config.toml
hidden_size = 224
intermediate_size = 896
qk_norm = false
attn_scale = 0.125
init_std_up = 0.026
learning_rate = 0.00913
lr_mult_up = 0.77
warmup_steps = 200
batch_tokens = 65536
doc_mask = true
MLP neurons of a small language model. Each row is named by its layer, matrix (gate and up: input weights) and neuron, and shows model dimensions 16-207. Each number is 128 + 24 x the weight over its row's rms, rounded and kept within 0 to 255. Numbers have three digits each. A neuron's up and down rows have the sign that makes its largest values positive.
A block is one neuron, or neurons of one layer that tend to fire together. After each block is what it responds to, as a language model described it from the Wikipedia text at the highest values.

L12.gate608:150147099118116142132138128122095141094134087129141106112130094183150161136132092116098128157120118147105185159089127089145111124143131148162149128118128111134097121123083108162159100156113143160091101113078096139128145117176129129114145109150120068139120120110160111157117125115136107130141117143123161156159140149118152152138121137154124123062169144127141145109118136142153100076161120114107157089114137114164094120125140077130118106131160121163113122169112101123081105111147133135097096123116123162116136138166119125149116147114121102110106163109105128135118152159147145116
L12.up608:147165135086131131126130093127109081145144168123095174172160102107148127114163098136093093141142096102110134118161109101075147147122149165118147120115092153138117113128146120130095155167125163176097135121119139128104075100098132122127132134130129152155125137116144131158169099090112135117135108153134130171185107140137136126135139146130149088142130116151152171126117075154125090083131119179117107149154145116137159088182090153066130114145123144114118115124149142140101123086102090123137143119066142149138132148146140121099125148135144148079177131114158136140106106148147134125
Description: Verb-completing word pieces

L9.gate183:126131121130113140169152104107089104128161107114135153132121119137140135119081109165117111143139111093127114086118074181161110130140096105108100153127145126114150114084066143148167121115099162157130150144110108120138138128114129119103124146109090142133120145112119118112146162164113127097115105180148133117129151130126125128105153121132163143157116125119168126148138119128151142131119172121112157071130126068111115108133127143121109113125121127142095134119146128124128102175121123122113177128080138186130116131125151108136132138147161095141117119137170153091088121042098147138
L9.up183:133116126184113129108107132117153114147148143092141176115123095148168099112139089121160167134081122124110116138114142116160132158137106131121133108129129170129109110093093123100127116150124147073125087107133073110115109153092161135126143133123126116088119062144157104138160131143103148086126144135077078112120123125109169087079143136123127084146138153142113122109089117108136127133111161173110125128108143167152143167136132095145162110149100129131099135128109116123099118109138127138142157134113146149149136172116130113103162136089128138137161123077151139123137121137127147116
L9.gate339:128107156107098130087125134141160116138112129128135156123093117111148124113145115150135109131149120143120145123120136101107122147123148102105141196100138123144121161104108094102096134069088091090124121123132151143127120140132135122139152145126126119123077133122136119089122138130108070129126098151096099124109179123105108093111146122140104097147077152166186116120128149109131197124130128074120096146125091142135143138149140156132142124115100146119150120143142098171120104074086120129102195083135117115128111093086172102104123126081160166121136147098111164112141123106154159144
L9.up339:151137103149109116111133109133122083150150057152152095125137117129154134131160131111105143102118138110134124150159127111133152120118102116099103143156109102100139087116087131078114138092113132122103157138150130178139096110095117138141106082090095129140119118146129071118137145135172110133119128173161085114148127130134123127153126094154162096163113156110118131099122147117144146086141171136110095126118157137110112155105092135089141148184106166142104151141082140122088110103134113056080151118129140120173095161112125109109124149136127112146146134115112142148132117063112113136
L9.gate345:123156151136095049134097139114121134126158112146148145137182094119161124136130178119109135162159147156139160121115133185113133122111113145111095092150129098116160132127104113121128092132061153103108160188144119141096112122202082123109114132125109116135121141135115087141092139133130120132116116122144149098151143106156112084127141136174146161144093171153158096145117126129144105109134077126149121145099099135122139149123143126131102122170090127116142088124125120149163117134138143113146143124147119144111122145139149097115137120116145108121132073125128126120120137123168117170
L9.up345:134169143137107094117130111130115121135172090098142075102159103153154102106101152090120073115116137128110132175131173172121130128115116157119111125121100126101121121124103120123150142096133119111129143131156144105088107168132117154090123124124135160169133126171114120123149132110095123153087137163104092124140105138081102101169140078105108140134148117168161121145099170103146111130130079113133108142125106131080137150125166126114156108155118134153170152094143135154171122153104107121114080135105085114156133114126153118103148162115114087172147123152120167094125141117120127136
L9.gate775:138154113111164104103157090148117133147111176139137098101105115164109138106115118188133118127112129105106157104154133129126111141162114144107158164155108134113114117119119110125120180094116128154106170133130105139179137097148153116147135140139144133130133168120112112113105171094145112107138133158138131122106128113110066148143132096156055142130088084169129098143137136142136110144178139116092110127137107170169101088157117134081169152133137122136129089112138113128182132120120107164084132136126110096135149132140134150141096155125178106114088092139171138151165127140142168115
L9.up775:151182106148125124193158144141111155063105121161090182094091164148165140172130126147102135129102139091136142131132120123125147133090120151165132101148166116117109150106137098133089103138131087133138104087141116093159089141156131102131169119150152131084126176123112144111104149167148154160109117154132117141153130136154116139099144108140128124138135102124153138094160126134167160173124161161109135127135106124123123109139121118141135122143092141098134132103153131179139144090132150119132139118170118124136138100172140185120113147116152078137104156075108112138123123138127105108
Description: Named-entity final pieces

L9.gate417:131096119182142094086111110102134164152170082132132146105156138113098114120123149125137154135099088083110118140191155154153131094113154138142120127106120133096148119189074103146160111096099134120180176150141130136139107106125090145095148114101150162126126142127119100122144132079119111112165142194108143141168138122115105173121143186116101102124131139130127127158161110083102140115133102073133135140129160095106095085113145144129117121149131099149104131109148138137125147148094132130120115148094168149131109148122163114105119151173111118084116149114105124146097162138105126141
L9.up417:144132115112159124125094164122131154139126108085125092097097122106125113116085156131155136163129140151110110050105104135124137113102123125125133121105098121076163114155121156113093132115089148130168107172110096140129139130103122145113123120135107115148101164129087090112093109114096141114149114169134109127071082124127112142123161163096155100120139122109142111117159113106126104147146113112155111118123156145105125155125137105144134092123118142139131161121088139148127120106118176113142143082119147136139113175134090133098108156144088090085094131174073146136192112137101121101
L9.gate530:156118109114117111124169132101146158122111095149144131097147091143090128105112101127124148137113088102078110142163104133133126117107103112122126129096115123126123128155084144119170171163105165139117118136140125104129078118133129098142137116094161117181129106130147136154152086154166140144147113118190121114155142130110141188118138175125103133140127104114094137112108131108087136117090155131105161127184163113157154156126109173109124109111130106149133155120142145147148165143119143137159085137108100194147133136143168154128157071105124126130147106113144106117094148114119115089
L9.up530:163085142144122109126099122123105146108082097132090080115116137121154139124109131129141146105167096077074110135133146120136082141146106098129094070158126122075121113069134180152120125130124162115150121124112094130102097126146170152133141125144079148117146152154131105165137147109137128102115130154137179149166128112118088131102123126113112140132115146134161147167166146111106115145133130140145103149097146086149104116140109117131122137067094107088149111127110092110134113138083119096148181091103130153119178144102126100108123134120108113091157132109161144125113154151090110144
L9.gate581:122142103143106138123119110130095134130074127138073177139104070116103166114124112198132123101151094108132163160132133117149100131124100122116140128153153117144154138113145138112107106114097181131152145154096137125144132122108113151154127141125102168145049130112173130194136147114145097109139094117131158109120195171146146127132159131125155107094167152130106104152099116117097100088164120128116164165117116149160105132113162117139116105130123122101096089120121090109136116110133104155138111090136142105108125120134154085162119097130118136162072140130159114127120133131127164174
L9.up581:080095119177115170128155113132126119180117174100139100126136091087113079131160140119153160160090140189109098122142151138146116094100146099136149111115144102076128157163131138082103194146118121144119116157145135149126146127143115134138117121144157161143141156111127156135150159127148089130136096125137128121119109126126166141087157128073103129135141149090107161158121078116064142105109124109125172118145095105108137126135153117132111163126156131100118116121163126122133127132115113151149143145155120125115156136156136162124135149121073134161163174177126127104134175104097088146
L9.gate682:115167144129145141145135114101150128132143159145108143152135159140152158098089109140079141122126175125127158170115097109104141143175149117106095128140120125108135143132127138142077119131114093103107126135121119106158118153138114155168100137102101144102139133112121126132179119133102118160165093149118120111161158163134116112131147140157123090103133168101107124146174164151154101132149094112085069133169146150152101123112113131156080137151110144106111139176137106153111149128125157147144161139097168129139143088116136078106120149134187122128116167138080156122162171130158141106
L9.up682:165171119147108159168123134130135150146154147158181162110135099139089152099119171163112122178097131163109132102130095130102120138142147169107130137151118140102118135170111105099133146106103087148137145162146122117139071135144114120108134129128131167120102154129121076139146110123171122108131119155117137086127140179134121102093176111136123127138100122116108088104108081101109095114157127117097081134114117179145133075141151135096102124166129113095114133130116136110125112092085154118138117106131121096122131099096137128102133124098121099144097125141132109133158182141114181167
Description: Quantity and determiner words

L8.gate148:146158158084120137126133127145097159169099155151108135119128105138126125138124126122156101158105165099130171139164114125154167094089127176130097122111135161127123145157166134085135147136167135095070123126137161135158146129153165131110100137146105087174138136132099119133128106109117131137130149133114155140104146144113145116120143086116161137092158121169167125149125159140126116106173113123126088130133175142125104149102133132130138076124096121149118088150126160122102098115197095142111123111157139084112099100067128130128120115109129132120123144134124144144094126098154135136
L8.up148:122126124113137123138143138153119135096137139126119140112143122161134132098110123135103147150116149079180103156128170122119152163133111113153108135109147158159094095118130126076128142104097141132123137120098141109169148105120149146093131141142137118115114117152100121136099125110147148167123154152116127092108169107135149160142104069132115118132149098162097076126122168113097127130117119144133144139119099148117126121094095109138147090120130130103113147123080118102114136114141118095118100161131143168151138185120091059089115162098088106140130129139142090122122149226131146114
L8.gate346:136152135145110145125154133177134144121130120135116116137094142105129142121103118156150154160098140116127076122151112128154132094130123149101075168135089161133171123122150152120149149108129130080140161099109125089142092149111139129181141178152135142139103138164151094157126151138128102150150136146123105085161092117105148124161128111105164109128118139154168140156171163154134127160123090124135124102108149119107152148084197108139148128152103075121121123108149139107157072114169127103163133118132120143151098162148092074132128124131096132110116126114160123175148104057171153139
L8.up346:130111104125157161120132095142116089156137124178127115129141143170101133158165107136126103176124125124092114160168163093130122098116139092123163119117139138168129113085138125116137120139147111123118109166133129132125142142089114118136129160147141163104087158132094142130161122114114093098152146137147106117111172113115152116124118113093112091142169133142151168092172176141150141122134123146121137123134196144180113129138153128089133081101097098161123148143132137153118124114145140115135167135168133159117093169174154094121144149138112097098152120113095128159110144137129123121
L8.gate553:107112128175129098106122101138106115106113130152109131148175124110132109112141125121126144180143111148124154120138128105137162118161129110139136163149102138110143191140131145119155121163151115148120120092117136104106147157120161146155141118137148144158086080092159119160141132101132091091145074154126120069148118135101106174091102160126092140132161105128148090121108108113144123163080123114174082134159139147141141121107149144148147089098161167151121150135131112140133113116142144076180105109140157113102100143134135060162087125116150137131137155162128124123144138146136087150
L8.up553:173121066149112104111148119160091125150111095122125138131118111123122111124123154141166133139122082071099159118114114131150117120089095169107112137138082121099124129127129134122075130117087111102115124145090171108120130152140175184143141116103123124147150157160105086199145124112157130136126161133148084136111155126124140123137107107139156125149130095162151156136110199084121131114106132118115097132130140166157129093136140102133130115118073074107105107122111118124117136141134147169103091155175159127141117095107108111116135101074112164121146102133122125144124130128126146139
L8.gate582:156139141158126103142130130110133113170110103131139103135114100116153127157121119076109156063143140103128136090115104083108114107107149093139148137095124128133121140071143147103084128125108148156135140115115146131101148137152099113128098116143130130169078103151166156142142089121188118082140121050122163120100093099184140119138124109125114099100131131124134097109087158128140088144086173171154116159157142135145143125084140128139140118148178107115078142121081098110144168139109119130122153157176122134128084110163133125088123135110101111152087115122123137176108123123108139165
L8.up582:080091110166093114135098144136101145160123141131144139159130119130099150120127117140102124135116098103127116140136124150141078118106094123119171097136136099139129141106106134140149151127127159159126136109115176097108064092118141145139139098145095162114114114081162122166120126150113109141143102128144134162122120096120133152144125124135163157143167161156116137148095125144094144139079114139112088125108111142139116156153093125100092057068128127157110111122124122125164102139122085134157130146180125177144118131141130125104146124127132140155105151133118078083142150125183121207
Description: Word-completing suffix pieces

L8.gate178:128137140124125151124129110113129116132138066093152106088086125110143145161097116144150128165118127138122137129164138131130156100125139146157116141117125113127118142148065098149202106084121059126117139137117130117098113127124148133129117109119139120163165101122183142156096127107092085152133113152105114137132116126116153073091170129130154120128160152104133104151047122067167099133132115139127088161111122167143128157131111130122114140128159115125155129108181139128161119104134119126153131142154135192185123135087166118122115134075127130132137121126122160144151106122123134165
L8.up178:096096119148128141114179089125102078159107156115121107131109124072162184120141079132124104110150103094103136153135118147165123143129110166101188131125155126145132150137127128114112112116093139124147172122114139110099084124112170102146147133128119088100105148154127137132115121124136120124152122140115075119148117096167087134137145134131094122159152153167144116116095102117167169134115149141152113104156107107121156124136161152115138128126091095102114115098158152128150155087096170111139114075109148086083128131122130132114123106137163122138156143168135128143158109105119163138
L8.gate765:140134124139099130131094130122125109162177116115135129092087106134164129101131152127160140111127144118085091112152145164130115164103100133144114162115133120124132173107112181164158115087121109181120136161170067094133139133114160083139108101112157118123095134123135157133113148138165125141107070142116121137112148122178120107158141165131146114089140160132116120129115064129126119173158156105126143126199159135109115092138110151106135114168116100145111110082132149119138112135130132094100156131142104137124128120115136153151118151114136130170109101124205126155155101091156121130
L8.up765:152153140155115143136080165135139159107110110128148109080116124143121135134140134132148118098144158182135090110120129117141118145126167106071132133143149118106154145122075143161141141162091102159134128192148094136094097168089139133122077115116130155124120106075107139126120162076128121101148101175131142106123169095118150136132149140125126160116159149138165109126117116148150155130168121099142142132143110121127129085148152101126122120121135127111130147111170141150133111122130140137122099064154093123176102128098135090153063163140113114135098124137161151122133141130122135114
L8.gate869:094133156121088130145108133121104156105132155143109118113102167156084122143115118136105112125137143123140127104103170114104114133136082146078140132133191105111105163093083092134139163155100147083161173119172120093143109100140103145124153125116131147103123093114124119132127140072151141136184139127134128154088133131148132160146110133102142128112183141126119125152096135122122125134141103122115135138125098072103140070126139116134114093125106108160162122150147087133137140100150124098117138103120147121137126123127141100153146118145132104168092147149167143133130116122182123148
L8.up869:116133136119084142147109087139117151117119135114102120126123122129126125123108115118121116083127163113165118120127164123131143147108106131111102159161191143119109126116052145143141146144113161116139138138121101148178087069143163149130165096101135119110147110127114103122108167083161126142168108176112134158104189132185155148200104107125160133088164168127147107125117141117116135149127100124100133141121122112158118097118128128131141080113115114167124149161129159143139115131143121116111136153113115085158089102142122087120121128137109105185137127136107158160141128168128141148
L8.gate889:158150118099136101159112160106121106122131103163135110123163140135155123101146125159150163153144089185097100138175114104115160111120135126089150107188113141089131118150110116129109134134121132125115147171166098139116137139131127110159110098138121162118144101163115104126167146107094081147095086134106139094170156116139132137129136161094130163145111162170095126136095134114114148113134152136110153134118115143107162156109102063119135158128092091117102151130109104164110134182128120101145108118137120094133146147163114126144130165124137138146115154127124145188140170134125073126
L8.up889:161145152091145134110177136112177112093148104146094167147153108115102113094122131171087120119120123151115118129127104141136160148150151115157116140130125089155138117112148198130111149127128140136194139130149127154108106116091146123117130100110115168135121126130129143110109115168145132114144119140091148139125135102152132082128138137091162136141117126076122155162105109087109107095124180121146114170134126142079144106102122150110123129105125101154150108142105131114127103135121142088117125113078111170100065189114144113123136203144129104139147139127143098160129148148159115125
Description: Closing of names and quotes

L8.gate232:105128132127134123166130137125112082106121112127105125143136120106128149138092113111130142116112178128126141121153091157112138118110134095154090106128145136125111139125117165103169137109161121119179156149082125093138104165125128114082146172144135124110093124055156133133160092134128175127146111149100145146128102129115097163111140169142147139132185128166126107089147133102136146129117109102103117165125153115081101121118120097113079133112129099112176155136134101136108155127166134136122185126107147138126165157138134074151075165108090078123092162140099080155101115099118119108
L8.up232:113114102110098152114130144148101140091143158155122086109122136126134101155104141152152128115108071162104110130148085146124113131145100100131161145147114086130137141120142154137124138137137106133106106144108104097130122108123158129117097160101109136139084146100172129173114113138136103106137133177113084158156133112120153147117114158177154122157155192127126138150119149103141089128110106108151151121128092087113131133154135129160131137099120056114147144123108142138102109125148108120168120123153095158128134172118138116147132164139138156131148167068129078119136153128160122098
L8.gate293:104145112138178104138123158105125120138109118137126169091113135113098096107051127115137121123115153135091144076139096106121147119119117120129128165150102116129083168105118124154104094183107129125130171075101155122157111110122132116096134149148088104083128145068122129118170134105129157157146120154182137153107154141141146117117143114137124089126146146114129097130135090123180121177148092095154101147141135093142136167099089151121106164075093117087150126125144133076129168119136089093130163116125139111124148110141113102158131111107117108154152170104126109156131141144112128147
L8.up293:094124093121153112152146086073147142121086155127124122150123142090106134114135140147171140121123102090159135127138187153118101161147104079108092086151126138131159135141118130135120113137171119142142148126095148139143158122128075119083110163094118139108143139124080138124121125109118157112114104148135133109112116124156141127132095104140146130139067149147111121115102120149150097148127114103099143165138147139098141150139129146150104118140127129106110128161112104055097065148128096157162132123146120132160146107139077120114057190097097160115101139118164131128112082116164111146
L8.gate378:124093135165145109117134097117139105184096143100134180099156115149127115126101128139103113117098121090107125105151173124160130058130149117109142141094108126148116155137105120149112099173070156122112182164130138121116116118118109129140115134128100167106107110129156134154102110111150090078117111097144116111116152134150141158187143142117070114138121125109108093163140121128126107104098182104158145138130118116113084113166159178142112106140110125092106134130122156104188110144103145091159160143108115153109076114143155120148111128125135109168112141153122141122137154102124127136
L8.up378:150076138148152115153125115123091104182142114136133152137113150117101131130176179129159120121155128121132094154137111110107152113156084121124144108153145130123124105126087119075155165116163111118126116119155118098160152096111135095121190124086086137135108108127161108128141132096190167117097139091135163153121109168109144078117141105120091065164098157139170182125139122141154099129131136131165153107152098126135147097136128107146094103107087121093154100107112142145086143157112120123114146128091103111133152117139148117143121116159110133136106142098154153147154115127145142150
L8.gate412:128099139153145097114116111119094144131140142173101158129113106187140094123111155105121155113136127137095092158134110100128105094043136112151103157146123076118071135126144136129127128165077119097113144075109147108119116112151116123170127100125123134103124132132115157129126116138126104120135134149158137146132151134142142130154152121151158148116143111108098111148141109103150127175149145148091143136082144120166128141113135176121124089131097170096096113161159130108149135116101136141120124105165142102156116105147098096107161200087112103153099155120114142163114144105131108171
L8.up412:130130111139137100104154089108132156117118113144104113136172122183111106100137114138124127161122116078121141111121120128126073140112104100144146161124125134150190160126106132116120143079157116105108091126174107131163128133194131141164093130148103130137090133111090128155124130139102132105158070123145099133130098105125109142142087103108126157092149144175151151102149118087157058088080125119106099131113136099139156111120152105151101139129117126197096124129113132113127131135147103149126128164150158103148140132134101104150113133144106135096097143096133159108150138111143156165
Description: Determiners and quantifiers before nouns

L9.gate156:115152073139075084114135155139101110154109139131096132131176102105160124107153091143151132158148108103141122115075110111126104147092122122156137161119111115088155110108116145076140173114116163145150150117137136101139149139150135154130146151117164118079147147125085116087112104122111088125155149129116117099133128145126106125128134089115138103116167118128138101093122127124066112169153127101116153127129152121134118141161138129068134122130117127125116086162153180116143083134127136106113101122118132131129094111137138087102155174103120118101189144078103120175113125098142079110
L9.up156:119147066126139124111161096123104111120121112132133139141131136141095147156087111092136092104119112144140072090143100044140157095101117168115133169152126129120116131100111133125126125160139172085115129174146147095175094122121131154143119085126121093166130126144163140129131111095125115137123109095115124128126120075135109135130105135093147109121153131151139116132121126165114080120134087105108103120195114115122138111137085124116092162121156099136105130160183101135155101141139101155120162098138150124081128161105110145135158165119127125134184103097115082140132132147144133117
L9.gate335:123137123140140143097136103157121137142128118119105113179128100104138126115136130111116132105147129162122062126100097097144141086141119136138128133145150130122169143091128120123130126152122134109118118138094113117157108105159145103113132164128133099127120141141154156130110100108147154106122140131124124160139170148119110115102105124198120093136137110115165159113121135132153123130127112165089108158159192112147160095110129156097156119098080122142120160131127096066101086139061146109104130146115165127126122156164106114105135128125146133112165134102098152138123118132190090084
L9.up335:080126092108157106114134187093144086138118150129180160139078120105116115137110116175125175121120129137131111146149114128106148180115124164152112123132158125118080125128108079111105089100143125131120116114131129130115148111090088137110098146127128177116134132149150125125146140134123159098124117124126142093090120127106125151147127099123117137095167120083152159145107131133148174138119106110136157121082154085137122114100151132144095119114088122103117178143130148106095103080077123158155094171121117138128167140125170105124150153119160154120131177128180126156109136092161131136
L9.gate531:085145091098134119167141109143161133155102128122146098118108145113093131207157102134133137128152150110118106169079116127120101138102110146123100128137170133137148114177132119147179134175095145144100122133095127123165154152185109112136152120136123134138103109129160114170135093125154117119135107117118146161147175136097132168171141128114120140123150101149121100140124149114091163121104161132112111107110150127138130115157108152094105130128139109122069113145156191149154125109167138103141134152159122128135133122097105130127130174119133166109166115124152132116133091156149169106
L9.up531:184132128142119112073163123110155127140108162116171109121124103134155137110158123114086205113120160122121144142120100151137116152109131126170118165126121162136162109112163109201082147122098128121066133118143127093127123136128150137163125106100105136118131112154157142120155148111134123149115086122142158108129153136123111153118109125106122082140114095145106164132061163122138144118104153120196141150178122110124115087157124123116114112101086138161134166141106152106125073110147121124141118077139143158122111146167135112119189112111140139119167098131151143125132131150127126105
L9.gate681:084139123145116089130102137107201164190145146142122122131115162151142128116136130118150176146108130134113125143128137149102080161129089157118127110130115148171122148141176124141131137156149081144103098132145113109123125142117097118134139134089133105106141151123117139121135139136156131137144085134166118128158177172082163126149162107147104158141108062096152141120154139106093121153119125112080127156113096167116126149157150159097122175144139116107134114118101167097133121129097144193126119144123155140125118146096117078099112091140167153107096162124125147166143147151160119162
L9.up681:145120160086116125111128154124090121091141174165132110107066084133156145160103156149114136095118152125129128113086114123152134143109117118089105092121108121105065127143119103108129149130122159157120121105097156144167143097119156114144111152139157173085086121145101146127133118136113112092151158100119169168098093139166076135140109164135103111136146123125107196128135164136124098104145126134124118151066137123134123130112155095166116068107101127137096110141129173112079113123132149143073129159118152089120110088086129139153150126144140106112157162156123141153120123108136162167
Description: Word-completing function pieces

L12.gate368:129130132129079141122098082123100160119112103097168141084120127132135128151117169141144153142147090100097130125116149124070137120172087126141107145158129095117128117151118128147127106141087168153134129133146173148134155157158101110128121105137080125109111153124142147091099113133168113166129113138115135094112149140153155126092153180100123166134168132093131119137138183135170121133174139132125157102159137141137109114112156144098109095065160071103079113127168094117109115135112097130121133123095142133122086124180113112119114101128160160129156103141149127144126111142133106143
L12.up368:114079152120116134130142113100117146125116093125111123160126117106152127126102169122113129165134099129098104120133174110113115086146107113126141127125132131140160139110128103130139112122098152163170125139111158111147123155141130086084112132124136115123120126102121103109131122131100115120152128165094109097080125089096155167119109213131159165171139140123106091099126139071192120111125149173144177132102123121090113132109160133156124126130121163116108128157142141158106127162132120113114115114106199164106123108138128125110102173095108175153152165142106142104145123102102123149
Description: Head before "of"